MLP neurons of a small language model. Each row is named by its layer, matrix (gate and up: input weights; down: output weights) and neuron, and shows model dimensions 64-159. Each number is 500 + 40 x the weight over its row's rms, rounded and kept within 0 to 999. Numbers have three digits each. A neuron's up and down rows have the sign that makes its largest values positive.
After each neuron's rows, "fires after" lists the tokens most often just before its 100 highest values on Wikipedia text that the model never trained on. A number after a token or word is its count.

L4.gate232:455585532513536469528494538476596511516482510474409441503517519507537482517472479552454482505493513498538470456477583508502479477444553523509568535545506488533593538531499487481466449441490510502487516491487466511480511534508501493537418544449524512505452484486478491435527458560466500497
L4.up232:449542471478565596524511511474495572503444503488519459458521477490437480515510510486488565482503572540550472512508542470545596524500570543534460467460522486520469488500500502441505447503525577520536483439448515501460439504448520461556530494461533409484459433474549536437473469503498489500
L4.down232:435491440444515557491504436539562534509429517515516507522504515544486522468477521539512450534483488524474481477549445528570590521463519451492505519471464513527444409448446591524504480545466458495532546488515475436487533427451456484539573518536494471535514465505522434520487485565459529504
fires after: "res" 25, "m" 13, "h" 10, "es" 9, "ass" 6

L3.gate434:448488441484492510537479467404540540503521578486464498486587488495538512459482490377427461477470475475450467557484523538533518526496445513529391505477501522521535519539508485455552427480558495532536446494526556498550459478471519527527510511485430493466479507607546610525530454530468546516
L3.up434:540447526429555518515560514445493504535498523522503442403500516427572527488546516510554435536435515595496484406493523520590449505487459536531528562375469502491508465512496495540455493452518574484490479487533454474546466525431548504473457514514456502480528550566488532525517472415474545486
L3.down434:483564519531517500527507387528464491468493468486508458579492506460481438490538501460527496422559468381490534529546480563545477566527468467448489481504417500534559546466494507457497388476478488498481517560515605513497492489496474520482520502493426524444470576557573554495548489479482440507
fires after: "M" 35, "p" 12, "ov" 7, "up" 6, "ed " 5, "c" 5

L3.gate597:517565540465539465519521457472458475456553542401507499471466518533535456481486497552569524476521483529501478523487478510463499529421512557505527489488516491501524482507544604458494510502482457438454443467550487452487480504458555443517538508520508491436431438512548582521541542488510620483
L3.up597:499444565464502533492471549503483473569510524546549461451508540466515384525481480539493488513500415519560504535425524505601535493497489549487518541514467453567538455606473482528525485517564558456444468445411481459488496497443585495524499531552517472503555574510512497493506427492485521457
L3.down597:535449523486494506513432441533536495540537428488517559515548491514537484492507536515553549441541493548513516424484547448577490545496482556497531470472481458517506502462532507503520462536521445450452510455496406502485498564507464505511531587515523466533533486504577475446606473500406513546
fires after: "L" 35, "and " 8, "was " 5, "were " 4, "Ge" 4, "el" 4

L5.gate485:501487552523503498518505536548537504494527541508508521555418493535529501518484480503536467458513468521486530486517463483537520392518599511485491424512483490464501498446445507544518444465511585497482541473514452566517496507475491509485603557557524491436569562469503549582500560447527548471
L5.up485:533501543491538496484485469499515472516484534507454472540499473525521485520491534531549501481485519512512447507570483497456516571450538575506550516510587447473555492469436492476496468530456494472576506571544509513494493549457440465588556558619513559469531465497544491469442527492524515458
L5.down485:505478448497530426479506512433448511448504535437496516413498529485521505506548533503538474424481517524460533494532508549515593477439482499482461517520461487499458505558502499455479549490535589520519578488523511408540505511455563466456475467486430470483521453502419499510531555526517491412
fires after: "0 " 21, "1 " 14, "r" 8, "8 " 7

L3.gate30:545418551461534502487451527508523452498504478443560572442546502551541462548490460418550447517578515558519517490453473528509435508452542501505469367518507447517549482495542499500492510498509524501493501572521506487488464419522487540443523531566540569499450488486480510485515466465542514524
L3.up30:485532550485470509546535540508507458523480487471462452479400522448415544506488410525542500517469482468547469531552516462522458486603503483552438565421530490459466460543543516467519527533503512487455496447516428478440466554449558464541586475473562541504479486435516516461502444447537550492
L3.down30:516485488486431427521472556456449521477442484538428501558502457583514480388552553504533567511505562507487524473440523469514534471493467512467504507546476525519484471486493514615536549550471469560559486463500521512467532562466461510502489486508442478523564524494538446560505515511463485470
fires after: "po" 16, "n" 9, "le" 9, "h" 8, "o" 7, "a" 7

L5.gate300:480463473379490514495518393440569475554569527500477497548467471477518543467578472464530497521397523429536599545477460494518493528503455487513441513496467449500492514474479502559560556394516465500502496487531507432469447547482472473514488472495502493546484390517516552533486498461450501483
L5.up300:509494506519482527503518512465423478551451484436531508497453449520522486498357470406532453547473509600525447479440484506567497567471499450505546611438502545513503503491493514555485462454461508603473538475469410507512511523467518501533508519548496542558496486575493466450531552520615514480
L5.down300:487485584580438484500501423497476459501476449437524513503509483459550489522553536532477502478492450477453514496524446556536521536466449490477483516463581549521499527469473522507455527476518510445489464554553413470507595462589538555512534460448496510443434485474528479520485517530494440550
fires after: "ov" 20, "ro" 9, "c" 9, "un" 7, "b" 7, "bu" 7

L5.gate346:436562524537546552538499464448538447476496511566539485481481500490450523444482515488450538546563456444534467449491514506484567430486506373467522470506524551589496445509542484485534501496526555503507516452493493487484504455448547520417469497542463531507525526489476456505561506548427573464
L5.up346:477538455544411529542524512517538521485432512496503479484522520491510475447513442528447418463525579551482504504531502552548525493528519555412540547497515448504435506555458479444415467480526547479465492488538490479480447463448488515553441548529416506491454500466470540493503492535545535501
L5.down346:539528511456506545480524409502516624496477558486451481559587540598528527458511511487503497446485454472476575461517488549552510470510517504476542490539413498494450484509534500511465564519495578480510500577494528481431475484468552514534501560484507498515493508483506434495545456500498468463
fires after: "Z" 21, "m" 11, "ass" 9, "am" 8, "z" 7, "as" 7

L4.gate642:453549479464430489442469436495481557575506535457503548483480448465531449525487501490526506518472474486566563504519507453529461477464477479502591510475546394520446439522477580523531488472475509453416534467471464542499543464527485521565465459547444481501489513509543531433488468534525515534
L4.up642:443481497510475506398488504449494458480538494496495464570454488515521534474525432503459507548521451512525464447522527463487533578541504427509494490504505489511525509517477537519461483555502538499467455427509491476489551507560479586494519473427529467515477501544479503553472454508507513510
L4.down642:502511518542487471579539499603451485466473509502487547510473483485462443484541506474574426432405518488486532523491501531529490512502506491501464498444498515455534451465478525488625590540483420452448493549469542474554508530501523496533582534548495574520480507466445487521463534475516467445
fires after: "st" 19, "sh" 14, "F" 7, "ed " 7, "age " 6, "f" 5

L5.gate407:480536542561535498466583545462474551506507503480508497474491551439460599446500548494500514583484422472579500509558547516450479570491541495463469500457503531522528490475570464483509518445548503523525471512594452547532488516477467470533422515558498476514527541506564469511467454514451526470
L5.up407:527460508480447553512473504554542496472480519512528463550516519475508513486487497592454534490568489416473516580575428489487501544525532539526491515514546407434543524484530492482515470444479538533523515524509536521496514536482449537615438571424514462544464547490479548589440527408470411488
L5.down407:554540482415582479493554480463450517522517513492511564590501534511468465434484475524471570485501460480423522555542504489550518440555519488484518490533479544464489502477551538475508552431511545472545516505546442470442523494470539509475547521480515493545496528536491476492490529509530453473
fires after: "b" 10, "S" 10, "v" 10, "m" 8, "R" 7, "Z" 5

L3.gate357:499470476451475494498536486426558441502535531547488433575460483495479507498507485547521550559482553487494472468460514469491523426506524485485530491446446421538481589517556484471487488481495460375452518471544473529506486547447518501479466413549528497506501589426455429507408556525499487443
L3.up357:570538540606538524513511427524486516467481500557455493583485556498450532411489538465494558520524547521502514514508555489440501488492486532467514553510498442521591451484487564525548493438453459440555516485511492594550493491448500501532430586484551459404520528476427535506528517465539501510
L3.down357:516517527467482507470547541454464468494545533479417505477463431549586490462419472499542525564551488534555541486494424507513515444532489535578497515490508432488506451602479426470514535507512483456522505510510501550458479455515484458542457417494463516525577551498470547442422452481518458463
fires after: "op" 40, "sup" 8, "it" 7, "os" 6, "is" 5

L3.gate279:409464552548468507454486559494524481451506510472509527530434474491545527539523482542515486527453535463464461493432482463593534589477512485586464535502531492486482494572548522516523460500527524494510581534427451474476439619474563503525500485433548466532492541487489460553490474495598534514
L3.up279:492461478512506482483564502498564484469491578476571520456560519552584523453515489494526503476501477496454557464525481431554493519536485517528476511480539488481464506478471544485404546435550504542458535476415501417501478475443474495476519456394422485461525443517567456503505474510485472513
L3.down279:470522499482525540525513509394531498496513536467503507506529470481494579461492625458505487510540454437527500528429485491444529539559521429511459542496457413516476444509505493515451476525464499519570417467515513516493567481523565499508403469512550505538501470490508439461402506490529436539
fires after: "b" 60, "B" 20, "l" 8, "G" 4, "Cl" 4

L5.gate58:433511534487425478496497516553508468433500538443505434546497519499493415499484538548434542584480494494503504492478452520483520502469514468559454466487451457461479504480538466413474508495436519542560526496530468555527396489498495407522550486449464554460547546514529526527486513559506476523
L5.up58:461534523573561438533405443473519461521488582482568556551490557475574482467488509501439448543477510547514508526491518494560471427533470577501518488456492501505558507436428469481527497509536545540501494504502604467533469531495409456460455469438524503477488513471501527524532516484441452477
L5.down58:481528490535472616485495482540500515548530480462501520446521533436501465420499486410555498502544467464474497501499416569476552528477516477527514542504466548536475504527527507501493416494554454576465476508510477494483542440540501526454462514426425515530489508473485502424450470548438505526
fires after: "b" 17, "el" 10, "pol" 10, "l" 7, "p" 6, "un" 6

L5.gate61:516513477476450521461533492519452512519466452432562473566433550504494541492497624595538493509489487422442498522606534497542481548544555575596534472473504498459487515514563468447534530547566429470479484431516463494610455544455479503550567527509494415558530508535601535453506502433539518585
L5.up61:520516479462551498463435509502549518424589488507474506561542556503518533501499540489507496487551490459484488457509552421531426525486553508539471560448502533455438488503480533482576484489541500451485454532546586467496491491458446471540581499450537399569503526499427490467493517472530488440
L5.down61:477419485491464567557501548480515482509494453541514481456531449580524448508469455359523447510482502570585505435512457483338536527503433468486516479497532488493512491474471481446453516451518496521484513455485459435540486510548563494568388409557515460509501487503502529531466518507532535524
fires after: "M" 40, "m" 14, "P" 6, "O" 4, "f" 4

L4.gate507:490488505418529472467504477488567548480464510490514507518377499405579412498473501424503520451496522503491489536490593463503491506525480505555459561544484465527506472504509505477452521479506449493493482484443503557435455544501523465508523557460585456516517574465561564494483517474390423541
L4.up507:415522540466530536513521516432573464498533462592528430518539520469501589473520573375415515488473499418439461506498432461406491467553497454488573531448407448437543503432548550442465505445517527543481555499409547492505504525518496552517511538498499515498503485489470608550546503480545453509
L4.down507:510486502480479523521532484509502433550488544432476407488414462500473516556505468556464530546530479497530547479504522472485630527542539454519512496471489488554416518498459553486443459493460469553567482475562461503474543527514470468533486513524472504518489524528434510492537510497513476453
fires after: "il" 25, "ong" 6, "Can" 6, "att" 5, "ol" 4, "em" 4

L3.gate296:474587531460467519428451476521495543516476496451498404448471482379526544469466520500474528538538461546542532536535514484564504533526555516552493577537536490516415533486508522537548580466521520498515486495488511471450471546538496536539482517469551455549516565519528518457571457523566487487
L3.up296:506554578437522476459523495510410540523479518550531581583495471507562490479453510497492461514535530488529516485455513466514505556477494443508496496525495468456508492449469501515532477536574541481468507475465534503527492457553384504496530468531508502553498519481537466513520489513560482445
L3.down296:518463507484477491509469520518533448469463468562518550428536549506474480546426484474504536483515494485522473525454475426510465488513492528587516470465523518510485515421554565502484587579521401457516576501541512447516511503459501463454477433494517455492549489616491474492535518506509536528
fires after: "f" 14, "s" 12, "O" 9, "S" 9, "ro" 8, "F" 7

L3.gate152:480532500497535462485547523570557479514496431532471430480470511453517503434463546480483504567473550537531491499505447549472474428496437549489514468502453480523484459508559515481464564523535504505436516494540519478478437495516509544516500486510551411548473553419441502434509507455515495496
L3.up152:478571482499484528454504487473530508467487463472482411499490539551475477482539523511395500544456440533532461525447477495490483448511455508454528518497499473534525467516516515501493498473533434430480518538533473443470488578441564451479561553468530447494493526451451532486511577501524534508
L3.down152:505456469496525545522507451447562483450470500506544485499478532573463461548569469449459498490543488488513482457500510486541508560525510512563378472522561440524478499501452472575542506508529481460474571479413461427437528512403520440550402477424515594434521524540461456493427529483516501551
fires after: "A" 21, "ec" 16, "a" 9, "O" 8, "sup" 8, "op" 8

L4.gate605:461471490515536525455564485579491461477499471486485459611487453518499479504498488502460553476501481528531509498516522472568560492433618502495483511536476528474394465491449514517552521554449569509538526490501463580504561544496418537511547552536487521514483551472553440501464535490417466497
L4.up605:528529476479498454465533613494416527491447497504479507546508433525506450561551512497473541579459488474540471497507445548493531419442483449480481467536536568448484500528457456530487510518493488488482532514480488497553456468562476435505518453603478480499494527500470452504539421506538500532
L4.down605:524453545469485432512615528472514486434526483474507580492436501506481537513554544523475480548496501512472498476489472485434505465510525534484527550515508455503433508512466526411489526502568512490549522459543486511496507450536467540503489529500516474495460478516533602478488495405466484424
fires after: "r" 20, "al " 13, "'" 7, "en" 4, "ro" 4, "8 " 4

L3.gate28:504508507440408499494567463498539526537540492470530498417550462504493535479537485485503515534488536527534454553465540466458527501472434514468434572456505459469487461453523456495491497498525493501537487503530456480518471518440518489451461449540557497442518520529544598494527531514472497562
L3.up28:502506481472466523430499497554502458477494533503509445465525524549433488464444461464542524536567520477535549469515545508486531468432477597483522488424421406457506527530522528549478447474471525469521496520459544523530545499459523519465487518551490542496549503510502529485523515494545535509
L3.down28:455484534476547513473543487542525471499576473508455556493568528483472495482432491474479523530525584466534527390455501446506471462457509565445486492508453505466508486517466513560467424468559548526552492549475443478500464509416540536516429524494544472553562508555461520448524502449477506562
fires after: "A" 26, "Coun" 18, "ec" 15, "An" 12, "T" 10, "C" 4

L6.gate456:521483554458487489486494566479529474463485440503464482456464465437551513489526507467494497480462484481457527470515469493463522432436512470431528510549559412490557474464485523581460517525509500475492483543451425545562533565491425469525478529510508485457484505515551559488542459471476488483
L6.up456:540557554510523467470480462524511462554447520479521494446544458604580477488507501490538529542480508465523468489483502557447498517499461539499487526479508455585502514513473439493470505479518552532476497493529556385440571539459562522524549460514500501498485519539502464471484430553487501552
L6.down456:498480472484587486517512473481560528425568487515539527449510483492521504479496474439450449457470533432498454480443532481488477527472471528435556488522409460475480490415577548452526506481522468556584410593509525537465532524451540539444492543583565462435468512517532534529519510490534537534
fires after: "A" 31, "n" 8, "An" 8, "Al" 6, "t" 5